MLP neurons of a small language model. Each row is named by its layer, matrix (gate and up: input weights) and neuron, and shows model dimensions 112-367. Each number is 128 + 24 x the weight over its row's rms, rounded and kept within 0 to 255. Numbers have three digits each. A neuron's up and down rows have the sign that makes its largest values positive.
After each neuron's rows, "fires on" lists the tokens most often at its 100 highest values on Wikipedia text that the model never trained on.

L11.gate632:136132145141132157092151063077102171114113137169173119137135114104076111091109128145098095148111112136116116171149126124101132117142112100144113118109159105176120143155105160141123109122146138162124154124117127124135114111152128137113104144088071108117140148103143124126124140127136119202132191155164099153129110107133127151127137131151145148110142180101120130137130102141090174192134103138158158168092107130113139117125116087113128144127119086104141147172139122123142147129145122145145163130128111130107150156153117138121132170108154115140120145121134139142097135085108088136153141125166099121117141095144132096116157144177140082151143119155128119137107125118124155115155123189124114119101122079149088103110137124153087147146113101135116147104118134106125138117143134
L11.up632:109169156148115134133114167111121137134109139110123109118129117117149123143094132132146152132136106151127094148110142123035095091130111123148117130119127125124147118135156143156114116149148100113122077129152102152166144173153119145158104112143135132071117129149147133127114141129148096114128142152176117081172133121128096137101116121114133132147145131112119144162099090154159118130138100146089093109149088125133120103148106132097149150090111100131121096079132050125129121098135152115154142122139115095137103106139130137098155095134170119120131147160144146120161149109084114119142133125104152103107155153110127139076151134140131109122118141144132146146140139157133081083118140154145078118136101124124167152140110114106171135151193104109136133119126128134157130119092161
fires on: "| ", "as ", "- "

L11.gate534:083169135160152148128122104149128127113102130134106161119099116098134154169127134144138124161127113130166129126149128109135091146165134133159153151093185136145176161101110126140087115147111141107116137168178051085174099145105134099130106123092109113127117135153142137113103133127116101124131099163120103092135199100085091161158196109132160102103129101108129104117103124123137109151157135151092108111133155199092100106106105161120165133107143146159158133102155116107130145139130138169128142178114111110123120109113101153125127115139140114123092121166118081103119146111165098157129130086164117134075143096099083159131128123128097110136145115134129118123121132108112090121143141136099104123138160116116137175189121098112106163126128127124106127108124121103111111148154080
L11.up534:109084114176096093131095133101129098105136141156148118149118096119156132150154137174148136116087091101104186141076112132181155116138148145166150136113151132130111158095160138117111181156144148152118105089112116093154107149117102129141136076109128136109146154110168146097097090124123114119143112150146075141122129124111110147122137094123154113108104094119133129093149118128056123132114113147148118115138138182109101098160114122145150104114124153149136118150142113113136133140138136105104139158133196151156125145143117113105118113154143114139108148133133095163148116114126128129122120095157117137121169137122100098135110145109103140092094111112159115163154156179131207123107136117123146116162158138110099114161138158137151143153146135117097121090175149133125143148134131
fires on: "of ", "by ", "to ", "and ", "with "

L8.gate498:131134145156111068115110126124149157124118152107093128153137119137120128126077161122124151091096080137159140140161134124127146095121127123129112148169103144141121117154122134076103140134155120135096131148166127188135113121123136138102110165081147145144119094121100116118165143089132131127129142121177136096119124083142145143112170094101121145155104121096087172090123154090115104138157085152116133152117116171153136153084158143093129142125148137056134130115111103119168146118097134131088097123086119133103116102120175152112116106154130125138122150131133144143128122094158081123136125141163171133150133139147176139128140118096122131115169164100188161152144106147100114151171112143120171129066129095121106109114139115129141178148158123083117138110146124115139153146156144
L8.up498:125077159162141120143106129103108105157138159140162116107123097136148113152143114122123140116058115118131100119098115115142116162112102122137122124135101165142128126125076145156154163121134146127121094167127151143147086141132154132118121136160124119158136132134071094142093142117114098135099153122127089155134121134151141127149128126137131123141137163121082104131155128112139089105158041109098133149106141130175144121142140083083134117110125122143110161125112138118118112129142107100132106137173112126101125101158117114144114111144122116120079156112118077131109107103154125141132101096125142142120106122116116095180099143125092129097130125156064139102129172151113095186122088086164121113122112143129125104083151117101118106131123121096152137152167122126168143113108139
fires on: "ty", "ill", "up", "og", "ä", "3 "

L11.gate8:138134093097131103133117133132165122128135068119165128134160129062143149156123113165139161163116089115094115149103134098139078092111122124151127161137138115084096113170160130147126113142133126139089122123111154131159152097110156134108127147099144122143112123087144135143101129152118164153111075126148150159149124110144144217127113131113143171151155115136123114171083109147122123121141114117113171125147140162105143083079152087155144127139098116116149106126139115123090132121113119107148147143136153123126119164102121130114147137161117149131133126181127160127087150133138095118158149108117160116122138152137159141158114177142141131136139137111113127097106146133098153135109139151103116162133161101128125111135080140131112173128143146080090139082103113124147146119122134
L11.up8:161146105123136092132148137161132114116113099131134105144192133119128110126171134142169127142127099120128102116113115100176124145119128112128146164132116109081123085144140142135158101163120127151096103131117126148114133112113137093061122106150123110136142107117169105127123127136132125099122122158129131146114118131153128124115088117103129158160148185121143114174074119104112104138171055131093130161092175193140099100099134101136121171104144093148140150116148158139115126127088103109148167155142159127116120113083111164139163145170125128113089142131149127135121156127107153115110142106096126119114120134156193146118116100123147130164139114134107141114130102127172151127089136142152150148142125150163116118155124120117108155104106157114175165099134127089163137146156144
fires on: "| ", ". ", "at ", "., ", "in ", ", "

L8.gate90:106121137088140132160163088138158085113128130161126113104124131129133138149125095104137138115135126145110117159110104102159104143190137143070136120131148166117165167156145126128150122136124112135156132123111085135176106124115058107151084122133125130091109154106134122165124123162118127180135143135139146113142115126128132156111108157175089159140123116111115124125157132104163128120132143104136074144123163122192142130119119091126139129196144156150152170130121116099134140141141106164140125146139118128163117144147122097161145111126115144127123091131151148111141172169152153119176121129110143159170154187124120141122148104098080068132147174149094057161084127101134156128136129163120121095132108173102138106158124122154114139153084119104094117114122112119166156101148076
L8.up90:158124149106124122145146126106144067141197104160181157126119091123126114108109113161102106115140152143126157156122141132110070141126192115093135187130123121133112147109128166122185134139133133093139144103104119155136131145131085117147083126145123123110138126173127089106121140156109127176129104136096147141096123174129132161123104190115106100120158165158137135168119170090113134119127085126122108142127149165111130104142127067131117152109127119180151187122141128139103129125102166149133120132119182156143149136139109060149157144134134105139094128153154150125121127126121109102114141127136136121119151150090106121164147141125134128130130138140136171149149095160141135152146136136103098137132107190117139175166125130144135150131121143135109146143148150113135128117126069
fires on: "==", "sq ", "Party ", "graduated "

L4.gate959:119139111094105136165107161102161092127172149107157116165149147158121116148138116184105096145105130097125149158102129089164132092130140134129115159120108122144134123102196195141124139140137124158115138143137134112100106132102124150121145132118154142139120155149111113147087124108113152157141136173129137151128112093107117154105141126144089085139105178088087130129144081144134123167177109126065135108103082122111078125121160132151107119113106143138114117156141108162159106131141119130150130135109117128152108081126102098122143176132126129107153106119136153116142103143114124091169138069106180129113096106154128099133138101133135130137162160098106112132128131119146135145131086115176130107175182110099101147116132123140152118133163160133095114098137096132150088117132114
L4.up959:132117085125162121113099105126136139134087142151123127098152113125105128163122165112099084126083096131099169147093118169138103140152100158101077129139148154180108125132084121156083115175137122105163090146123127123168143116125103156132117072093144109136118091131121160138148138147124115144125160125127169138095103128163132150144104092148122130097150147141106122134144129129161108111133150106182097134158143140104138159128139148100104097162158137176155120109132174146122112157142144100105111141130139119138165103162111090065133127105146060159153116120108129112139149131102089124136114149154128122118120089132115101126166138126139122123152099149172134107125115157118145137139125097141136146183127086124130151141128169083092135096146123140131124154208124132123111114120139
fires on: "(", ": ", "• ", "\n\n", "(−"

L8.gate755:097163143125136115126125181151166115137126099165140107168121167125123163149120155128109111117107102131094106140126091097151114077091163173182103106140111139127139108183107114096126117128146079140091142160128141143144144096122096128133097112112126122130119112138085132168179134156110154118129180170126145101145131075089134159159127118123109133164169119162134096120167101120102077140137121175177104124143078120169137162116175149090148132117139119148154097126037140110122125098117152113129112153162124124102146106134108138093111122173149105100111145105115137179145147180122122123121099118137139096113096120115105152108104153136155116123114110124136111110144137112124176086171159138122125100124133118186147116138121097108122136119120166110110159091104109104135098105110144
L8.up755:132141131090115067133140152131139102136105180182123146122147138153109139139149167154151132162140155167116131131124135146110150164131149140150107145132103128159098183176107120113159114147192149174092109130166102125086163103136168155097122116124114114113105133134107139144136127111134155127101144167121144146110110131150114137101135127161109110118137135128142168143148135118133106106203107088114128100111100126106105141089114131132130119103155144130177129107098147167152111132141142094094151108126078116143129073125112117122121100131122126106127145129135097150112169094105176142145126104139119113083152112137142153162135135148124115098121115146125093129167049105114118097123131120152122130117139097103174131125115091098140113152109069159148178160132075147142100182147122
fires on: "in ", "of ", "\n\n", ": ", ", "

L8.gate268:076108107133124138075122182111153147138135125147137139144146141140111125129148141165086113161142077115134108124135153138145117117181148120167129155136077159131128124141145137133115070098119125119160119167100150105124082128127090121156130126125169172129156099179093140129136131153117159129126134175116115107132143154106167134124140071157110095123122105127117168110156117152122172118158159129156145121138144106156130124133166168126152100163159102103086096093123170126094158155106142078172097130146167107120091165148123157102122098113170093082133129137099150146097130117150133128124117141098148076143148149136115109177096151129135123150143101124122096097127117141099140124096110119153117138138153128099082132173129115125108154115146155131146133133141128146146135130092125
L8.up268:124144140115171132122134125143127146137123167144118153106151130141141109167134085144188114159137158090103105167118151132115120120132127150135126151154140064116139134123093147151149125108132097137166099111113155159134123141108140117093120153113167111152115150105113112155130123138143178107124180120131089122139099081177117126140108139132118149135125123144100112119151171146147096089150068122156160137118164137133121130105167105122118144149111150117145162121144148118123141119140128143129143115121134130131101143098120158149102126132157088133138113146178097151129137099155097138087121089154108098129143153091144134087115120085113138123061128142105135155180139113174128125125108109165120156160123166102141119132080110105147135114090169152172140130148117155134129157099066
fires on: ", ", "by ", "of ", "at ", "when ", "in "

L7.gate359:132165127129113155120103111103095188143112144128171084118143178145129101105081106085136131112134140134143134165126123118125155116090115113171152125105127087053157083145114121103169111102149142155102136124106135137151108165161107121131134140114150130096115140123150092113112089139122067140151165116150132143122094129158103129086119107148109087110120117107144125143136103152151141106134150087093119104098127135109165082119127147106109127138156122145108111097105132142136112133131115113140116098122115143125157139094123086124156111121086164165120145145138166155124074137157115077148130161136157094126181138146140112149099134083110154123156188151156096102106129123125125118158105147114124092119123138131111125094113134194080127081150117111126141120116130127168118124134127
L7.up359:170157148098132170135124147165103106107161132155114116101152133106164132107105088115115109156110119119089121111101149116122138149158135111122124157132107158145106114140130088146112134162143086130121144153157128164138174124197118156123129149138100138167148107127130111161150127100152103124140096124107141084158118119120157158130095143113098094137146175094132133129127130134100100117142102130089135098125155109131094154129102082097166114153133138124106144184125151104150098087136128137126118121125103171121102132161117174101132172089142136128114136158115142130133157117100106164147129151135123086122136132123155123160165115106151160151131127138109160160155127137108166157109129136085143126143173137121161137137107155166096100128125152141123143161145121142143119103155103
fires on: "to ", "of ", "until ", "and ", "For "

L11.gate69:102131118160117111184142139125139094148062110110130134118103123138115180151132090139131117109138157124158158147136086110135101119129151130098132104118104098165134150095131143104102134160164135120110147142125110130135110083107130104129125121130133116114166119140083159158169127079151157110096102122092156111107105126130134159134130170074095103155140124147104165135120133085117114135148123084111112137118151151117146137094132134105097157203165150146114126169148124173137172118139160164112138125150133117122128150151122130103139142136127114116185144091125122181186147104130114149127113123167130112112126130149124111112128158100121138126109162194163120145167120184113140130135082135109087147071126132126101122144114153138163118160114120095124163159154160144098133127126172
L11.up69:115102125168120160173131121132115068148102133145134118093105097112124139102104121154182160100082133158117152135134151102147101124131151095141159121120117123146159115133126135125140108139145111114121137103121167108130143135115129159111114134112148118133157126125128122151112143088143118143121114089177130114093120139137109178112117089137132119167134105179121160131068120146133137146118078131087134156110105144145145082129144126133088177139088141137119098124125122139105161135179125141079126126098136112144156106103111097124100133175129117101126131123143118137102142119145155139121096128116150148120108108092155126077151070097037149099093119098139134134102135146117123176111119136085118104152145133123132137139133145143121116116148148131149159100169158138137157121171096
fires on: "3", "3 ", "a"

L12.gate674:091134080082131139112090097159135150127150126104146143138144103122098150132143170101114121119120159123090090148175122178139096158152122119105148131190141132156163137140116125140159127140122120115100114127149147127146145114091113165147149136069137164128143121148099113153162156093185142088156169093138115146126131181114115164089111137113178161115132137129091122139097074108112137112148129172112157091092090119121149132141112137144149126143135142131108096149122084124125081112137123112091171147113095159128138141113101144127121132148105162191097131092151133090129130152107114109177141118104158089103126115139130134116088124131116144187147116144161102094099156099119117127153116174094110131143140088143124116127110134151174178157129143115110101136153136111123117112135136
L12.up674:122156138133104143130157111142120104097115125108109152115131168142109137142104116129140100140149122119121122095139082106130115098125111151110127133100105165151173131122151132165178083137087168155112121133135143150115127161168160118112150150107123156128094100131128099133133096112128123150173146153103147134138123164119156136112116117146200142116141137144130115123080104090150157093148116132078132127150125121106121105146152084119112159153100121140103141148110116119094182140162106131157158157131129132116137169137080126195135206098152138170117168109105084119155123116132108136134122137121125129095139136134101114095139163148139114132109111177136137087113161135133122096141145160117134106113132110133090176080115120129159105155131147091145127172133119121146140127159101
fires on: "| ", ": ", "–", "/ ", "US "

L12.gate731:150088147147103104182115112101143153157128137126122127126124113114132132112162115118152131161140108174098099157124137085118115115153110135121136132110112129106125139139128044134131139147115114145093125122131120124130079142145144125134129146125126160155079124132099122114129130147160147077124170066157125155102120139114124155088089156126138144090114132168145122069117098112125155151093081118092128146129113167137098109128144136137185102166132124142123121153144116138120110111158111105145171163123139096117129131128139148124108144155117098142121134136105071138162152142138137101146118100147130138134160097148141142134111133163136127098105138135157122120144186126143180121144124128148118149126118129092096154160161111093152137130128116127165130125086125122104078152081130
L12.up731:150127147128164122141106124158121126111109145119115120090139097103174138150109138123155107117159123118119117146127126086119127141134093143130153117091116099118112086130075137131162098145088151124147159124122128097129121167074114126106142146140122120097081111152128157112104190134125131061140134149123159176121110126138117114104136144184140135101142173136150133091120108106099132111129158150109127117130096111186127100163169119148110090149170151137126131186151124143093129105129122104131134152128136083127141122170139144184167162140147176156166158118114086056115134134128123081185106095093120125124094099146123154122100110142132122099132126134199092100151098109120120153163148148150123120157132151115116167138123122097099133134130138124109101116132117139116112092136142
fires on: "| ", "/ ", ": "

L12.gate794:120145156126098161172131146132104126105039159115131159115128141109113090168101153132152114132160150117121136153153117138067155144155095121115119110136153137100128105127128105105154141171127140097073123128141144176142084111138139138112123167142108146128136117102113113085134119120163115165134138125107131157122138121103132155130116144110174161152091134126129139162083137111113135048079129141103157113146099094106146142120143070141176143157119113123129164151130120096134128118136133116161117102148150133095133141159090168133164127137103135120098106117128129134106111109156158143125119142131135134159132135077109119157132165137147088146157144113128207123080141101100140118145104133145097096146129124146126107126142116153151117122104111094127107114125124101127125105175109
L12.up794:158141170120163130124147127101116130128133106036117129116125151126104186152124153141147162124161150126169115085152120057106109128081102105125095143132118158127120114112141166138135130128155135127098149106163135120115091141158143110133119144122072160133117128111160129135144110117168137168110130126111121120114134160149105152087126095189157154124144090134138151148108139158112131142155156092076105125146073137139145179160112123168129161143129134142110129126141144126138171132142172139111108146156086121131105091141128158141141129140137106127123124144096131147136165152106132143142136134163156114141095103214099122154054101105095119142104107169161144115137153130126134158121132103102131106097151094148115114124168130104138119131109112084114141126136136153130130124156122
fires on: "| ", "(", "–", "Ex"

L11.gate943:100134177141171123080118140107106084089135116102171114126106155157114123134167139164121119070115145133099132152135116153112133119160121131176128104132129110146155148125143153131085117112104169132110144158145191110112134157156119116151113133153092171151130165104132130121136109104159117119125146155159122147132129096144116162116161102163177112107147137160086100115126136089119124187112118182111124146121110112133128133151152088149141147125102099156156098162116137132136139093147141082195140142115145099162126107155097103147144112094136135137132114141114112114117125168109099096083095125091112082133136150127127125135173133135142099121183132116109131130148147114152107124148149137111113112158118127130093121137163105104099105089133116071134138086139151100132113153118128
L11.up943:111128117124195170131142141119117126121149154147111107152101111154123133064112147153109127106110102134131109149113107116117136087150137100133130104123112160151169097095105145122119137137121095096152140125144180140125089108125093084136106083104140101062123078134145110108108151122158138120099130100123098159152118140177139142151117082143144105147133146120094124132140115111088098106145126114127108109095102150137111121112126183148091107120099104130122145151157110141175110123103147108165137133136127115155161170122121138105157153072130139121136122145128133108114125114113142117161106151064142122136160116129129140119164127158119117151155129103142211161132122146105183099155146108141169132137108131164126143125091101096170160145118120083154144115138129124113156098149139
fires on: "| ", ", "

L13.gate260:134131129118133137104079120095098132151128121155186147104077131145083143170118117162107148115131094122122123147138133159135113136105164074167131138103125131152143140106113153148099126143114092124091123113154080097157118138125095160124083114118112169078166149166133144132142128098139149131115174136164092109135113095096119135121107114150166097142132160146102127130135125100085137136149110164152133129119127139122137112096123135112115139149116107165131132114132110127137088084160144106117134127174125091147127151154116144142142108135136117154149109176142164125138141089107086107105116138161170125121159153111108134139165143133095130136128160116171172154131170117130159097108129162079126113126130133154120119099096109103120158128163109140102143102122125129140143141122178
L13.up260:116153148094134093110125116095105153169136092157143136141142136070100155144123168141144133146102106143123086155139100132115104144111159133139140129115151135158147095124118128136136139161142107125102137110139081149154110178152120116128096106140101139103150182091130126096122113088166145146133160088158113114140124130108107137140134118152177128147124116133109105129146105140136119140133101091086113109146150133147101115123148134135154092158124139125160112100184125117169107109115144114069130119170134106120134139150158114119150114110147142142151135147155147144120161130133135126142129128123156147107136115118133125100172108160133132137153157136104123127129144112147152132145149154075077136121092132135111179123083085106140189137106122139106167118115124109148131120098146
fires on: "| ", "- ", ", ", "wife "

L13.gate42:134131136091141102081083086129156136134089114111086117133160166130134146108108173154179093121171088175106102100158164155115152142119092119109081106115135138161154166125130134116140129111169149106097131128082167154135089135136130103125139124123120136143154112153168087148144131123107162116173136146131118140166144150155072119091143138106132106143137128125142091119101124163113113160149111138078128113118103150206142133098149119096151096130111136118129139123151079129151119109161151158130100156158136135116108128115151134092143137126119125186151123149149112137112111130116084119083111162087119122150143149112144108079146174162119121149087078148131178108105114118113126109116138173102100145135124132091137114105132125107118169148149140126099128104136136138171131122157151
L13.up42:140182173123141146138117145122163109129091125092134141134172141164110101095128189106120131129114129107139115124114143132142112122103160146118072114129153132149137131146119140082111124154167121144123136140137108144173140138132127123123127130125169093138135165087104198171104106133159141130165120152149144127148134139136118091111127094152137079150138137143128084100086106132065137130105103173145136124134139208128175115066104114071146115123116143133160098107120106166107108113107123089148132143135110109136121113158126140121127152147141072143107116100138092153132150107135091123114150142135120135131146144174147185140136088122109117097114129124131101109088134127128113120083152082130168096162152120138103104129174135139134119120138153106121124135163125129137146114072128
fires on: ": ", "| ", "of ", ", ", ". "

L11.gate30:196101129120159135086130143149111129172136125116128107109092118150197108143122095143129114117112137125149121086110112129132121126091119110124135083112115101148150112106113128129117150120119104146134145107142169140120136132175115112126138099140158155083159159087084099126202108110159169125141160129091119167129125128120137118137134116115133139156098117110100137103100150126130114153147152116127162121095099099134109128128101143176178095096139111112164137144095098145166083147061144113109149146106139121148102158155148125161114142124136124154070095118125134117150112131140130138123126138126124131109143179114143146120106138142115073123118144094152143113133150120091126089090125131092148132125144129126102143088157106132175101154133118105120140100117169134152116130119108
L11.up30:127115128100147129140112135136116095120088177111128140077127151104128146111128153126114132106128185150147083113152095102164132154111109105123132105131169140151132135099112083154133117126091110122122137120114184100112095150203138151116130131161132142136140125100180133109129128127113163167117160149100164111169093128131116084144142095090096109117123117162123139086106152089174117112169162144139166080147162119125122128139140120141119112140109084121124157161133115180097110078123102152123111164168168116098138144147128141133142125095157108142082121125125093113175164115116135147094182123096169112118118138108135124152119177166146135105151111097149127123109124144157125110161118109083097143116159141132108151101142134125136107143119100115122170120140115120191150077116142
fires on: "| ", "–", "202", "198"

L8.gate287:138164179129098121122164108145122156104105126117109103120091105134145159092123103116145136124121115118138123156147136092157096161138131123118075117161097163128144112158049146075105157143106128118127164140148145149148118107154129148127114070121121146164108148120116130158115138141122142103133125149103114114095129156135147137092162144110106134145138132133111092107106080124136134144121103104147131129149117119137142157127149087105142136116154115153170099143124188126152164141104119110124094095133130121142157149132129114126124154144110114153120161147112122121137113142187110145097146118105146117156153131118160106140091162138091107066144131153133140129133123119173123164156105128112169098148117118099093144147178165162135181141052168174117105171111158135141129143125129
L8.up287:142132149112133089142135111147166137133146117117120111138141117128125124137127135143145148151143137113112128146111157098137096127136136146120142089111092132123130122093148109089127105145120110113108112136153113093135096156159148102125174117108081141155143167165104114143137106148131114091112130143142107114143061101129114074136126140118180128134124099132116087112159125109102065104133106168136133109151148152131134116158157131076108112130105142101120113146085145147127129122085094139172090106135132137066148099133113118090146120167118142144156091110136145119178116103148081181146133090132149135097184124132157100131127121135105182084128071111137084109124101143103138138123100110090137155128090105128097131141128108152106127089163140094091155124062151122094108172128132
fires on: "(", "the ", "| ", ": ", "- ", "The "

L13.gate850:124131080123142156131154133125126153184135105101127128160128147138103084140130134133170103151138157143149139080104127073098087166117115124105138124120133125127177142121101132155165094128118165145156157101126147114196120151181110124093121124153124130135139156155095140137153129099127121138131160153107143141106173152116143154139123155093132157104111135147116146135118104140105110118131164141138106130126128108136131111139126128191147154154144133147133121085120121125155171122097143151150197111134172118105130164129113160117147099145111114153171165111131147139126148126076104152111123092124122103114162095131152098107123137125111124166127124140138141127124089078136138156119148155110130151131127108136131115127128128121129130145120092103098134166165129099164140141124121
L13.up850:112129147104128118124151105076151162133083117154092142146141148093159137107144167144135127116157125167151130072114115126096157138147120175136132135123159127142152160118098129112139103129132135145135139119121143124140101139108114107148187122138118180143113117123121113134122151129166093056119150130098126147174124160107115173106130118137189146119142081116143125087145160099158105106099116150138164096104123145141119151118094133160134126124172134117128107127113131100170163151162136126119194141113143124164114127168137145133156148125123161183114066113120116122108182141127084101161129134118092105134073122116094078137160114135156139142115119149127139143132142128089105052121153095138098143170112169063095112064132160097133133117132120110126124102127108108114123126131127
fires on: "(", ", ", "| ", "−", "sq ", ": "

L12.gate158:143124129119145107106121141132153135157096147156139120104174115128117089134135138161133147178086100110080175129112164153112126142122118173160173167125134144139122158122171153156117106167104122114135103120162159117100137103121133180094148100147133104132150161127105134074144133173130140112125132169065132147175169156119102116136128107124125107138111102133128180108167120122112128114117149126168101108095135137124099122152130096165140132140142164104146113145129135153134122165096131111125150160130159063084170123088138095138150151116132116092089176155151109170153127142146139180110114140079149110093094167139144135109122132135081132120137154107152146158168153084123094183135142104137140139136150148137157152119100107149129165143131142114164116122129132129082154165088108
L12.up158:138153139143187087131175120140117152130075143125119101129157118154156131147120091127143175154083076131143143169142139095142162162113124154117110169109118129125082126115071136089162119153109142104146098157121143130115112137126140119103119153105132130105144119135134124142140131162133180097167171146134162106156159115167142142139150080139122086175088126130157143149167124134108097098112121137146107133100162155135122151147176107123149109119140122136138117124099119149149109155117101153131130131136139142112144088125136157135138164116147109125096111156103130150105133169106140118138137129114115082133126083141121156120147190133104134110132182074143117152119130150118102103111133085137101148161165095093133174120110108121135122184086087114149113155152121086157115120098114
fires on: ", ", "the ", "and ", "of ", "- ", "American "

L11.gate548:141143140167126078112106164115154142169089115107141136099121105111113115130132122112132152113127147087135137110107134124121136108113099083169136121110123133105115138098117126122117156166115081134109109117145099106125164130114095095150142154131082082083121173132138141060089106117129138110124129158149180121129129124135121139146157094146168133119140136135120126166133125132093126135167071145146091170164160111070130086081173109142110148110114146171156133159161118126115113095133120086123149128173112112103145141114153111100128120105117170114166145119144100153112110148123120107098110097095153115132113150104112125126142126151173096140151123144080108119119130141153171114142137126129103160130129125111156141110140146114138137142152078102085156121135136145112142139147130
L11.up548:113128095140141098121120127097114134147154129151200099104114116175128144120157146164139135121125124139137153152133137175100139138108109106184121181143124133092109104094098161116099141136144139116124119119129139107124187135118107135106144138145107149120125171118170104075120112115107135100125097133164115121148123095150127134140123093140144166102134156113107119175107115115129110131190102114114088143112131171114117118126128130129132156161144123155160153142185121112156126057130098083091103169123116101188145128134134108103100099084132108147144166137120106127117114131092102131092112122108159093083151123142125098117170125144145080105145148124134145153188132126149144164168129157112116159158126147102096152130159114127118133103111139110081115122154169094109109153106155
fires on: "- ", ": ", "| ", "– ", "and ", ", "

L4.gate852:154183141103103123085199130138105141134144119115100111134135110106105155147155116110133154131136150118112126095133133129151124166103121107198113159110137160154112127083115152138110116123148121121118095101121086125130099106107135166145095104116123089095103090112153116096093145121131077122144173146144136170137128117107076143094163133131137111113139128073130122096115074156141111141156153126118120115137109132118138097159149147113154103112170125157132129059104095102138156099098135137127132142123143136148121114131113143131132143115141092120161124117123118116095096129169125147145130119139125090148118147112075136141122115090119138139150140161150107137131126121132096135149172096104114150141143159113141165136120138137109175086122095162157120175163146071094111102121141
L4.up852:132120129095121137128129111098140140128173146166122130110136114087129160096122077123104109156151084121118124118101159106125120114107155121157145126120117123096138125108109127089133150094103150128138120144112116177156113128136125114112125125100096138137159118130154133149109128131135153125165174135148154165166156141163132139139100138119115115118101130139146123114114143114134123096119119115113140116098111140132138081122135125069093119119141123166143138143178130133126151104125151111110160119094110130123087098143132089116143131124151139139162153154089131094106119153138108171107136115190166109088078133138110108106149126093155170180150146119148135151151151139189197122187172112109121134082136120135160163130100164136120118142157112159097130142124137159101079116141145
fires on: "to ", "–", "of ", "m", "."

L13.gate526:130168173125136139122150120096144132166097122085144129123134105065140113159134130131136118104122117121101134117105181152110176145110136098132106110118120164152103148128128144100069157155160135130112065120126136119165135159149157090094136144175173084135135115135132150165136121117104145131146130161133121143173096126163123128076175105142168103140109113168140110131132119145130089116092116123100106067108113147131149078157125079115121116123104162154088125129090129136146140166130128086130153133139134122144115114155117120140167150101165093130136147131134112105139146160118108114110171144144183110098132148111123072105112181110148102120082133130151134120133167161115106152116117097148140117136128117168124110113167103145154148170095115148145086124137114144116096127148132
L13.up526:175141173128181135123112105125110121116085131142143107107186122153143126133126140133148138155136128114153123199119095139150085120138139125158076130158132149132108100125114177109146090101153100137112145154128092122169130115130131164160179129107125091116142107100103144108158152135158139150123116127111092105111110117101144117137123118160129177117125095120148139121119132115121122123112141110120124130106152140087129158095150138105114069101142146121103153104120168127129108121135117090117143108171124127115114166083125093079150127112148129134149135096163152181141102124119102113142143141144110165107134135111118094128144134127147114106130093142124124128174127113143114141084133161121137091176173063125118107123113167126085081077136153090167090128138159147157150131113110
fires on: ": ", "born ", ". ", "(", "– ", "In "

L4.gate957:105161146127133111202147132150137111120113168111136096136147117090112137154125121107090136159157099117161113155153150122116117112134159162095089155102134119137113134099113150148144148130081105125127149177150139107124174150107125135141107132121109142156125148142087147161108088145120130127111118130157143135131143141091120160133106146111141102103140125130094119141149093114128114123156171153115167119142126077147107149125155154121136082122122125138125146145114150138164168137106111139111112143101150139127129137122143156148140113166107119142147132175134111095127085177137146165162134095156119146166112156092142120107125140137103144130101106121128102136113163084118143128114128121172122111124118144153066163123144139122072174105160132182138154136078122094174144155124180
L4.up957:115115169120168084151116117175147141122140092106136132091166137165173122138095164071118141157123110090125110158096159152155159126143140128124093132089127114122140141121104120102122108090140107154107110116084134124163127119117102128084149129104127127163150131179102110120111097161141122108112102116135154141171115171168141166135139161128145113148135107147141135083128127104086159081145144097133129140106156114127115168183184130149136123091218113088153133133131136126151172117096108099106122144078111170109121135099131125128155090121110128102168115131107141137078111124127152133108158076173136135147150142150123118158118126119128150133149110145117108135143141128136127128154105091065147127112160124130138094110163121107149121118168163147100141109125119144121095086163163
fires on: "of ", "| ", "- ", "acted ", "ear "

L8.gate553:143162077109164113103104145170141112104118103094142139105135153149109131102181122140134123191131120119125155148127133093134136145115143141109119151164163147138149105144134159149124061122119141112144200130141182162133096116122097159161134133123130127089116098144130093085117142091148078118148080168121100111105117123150160101102132152099107140131156137085143124123142119160104117127173116111117122111186106121153109147178145149125132157130107151107130157139157127157138152125131148145100116149066165119122129113151153108145162077144101123124086091115135118146131086115142132153145129093135086152151148124133109126126109160141164144133126107102190157171162135134102086135115136132138171146122133140131127106149146149126158140144158155126088115079108115151148142136171089
L8.up553:093181134142136136084138126119129163137131131096146173105131166157130148123123108137130126127120103117112191161144124109104127118134109123123130119190143079124096140185124126106088124149136169137138099143179119153167102147135134132131124127091107124171095134125104140104124089089178081117110120208163157104144103141146130138114143141138127110144171110150125117088109104120159152130125128178166142088109147106173109131178116132126187150132133151121118114127102146113125164142166159116146115151092173109175104122123140118118092105119147112115160114124116154094115132172126147126127151125158113126131158116177083183109157106120089128108121122110144128142134121138166158126128110104146133154110144155158139129156101094110123116077108096115106115113111140107135155103140155
fires on: "'", "home ", "l", "u", "a", "Gu"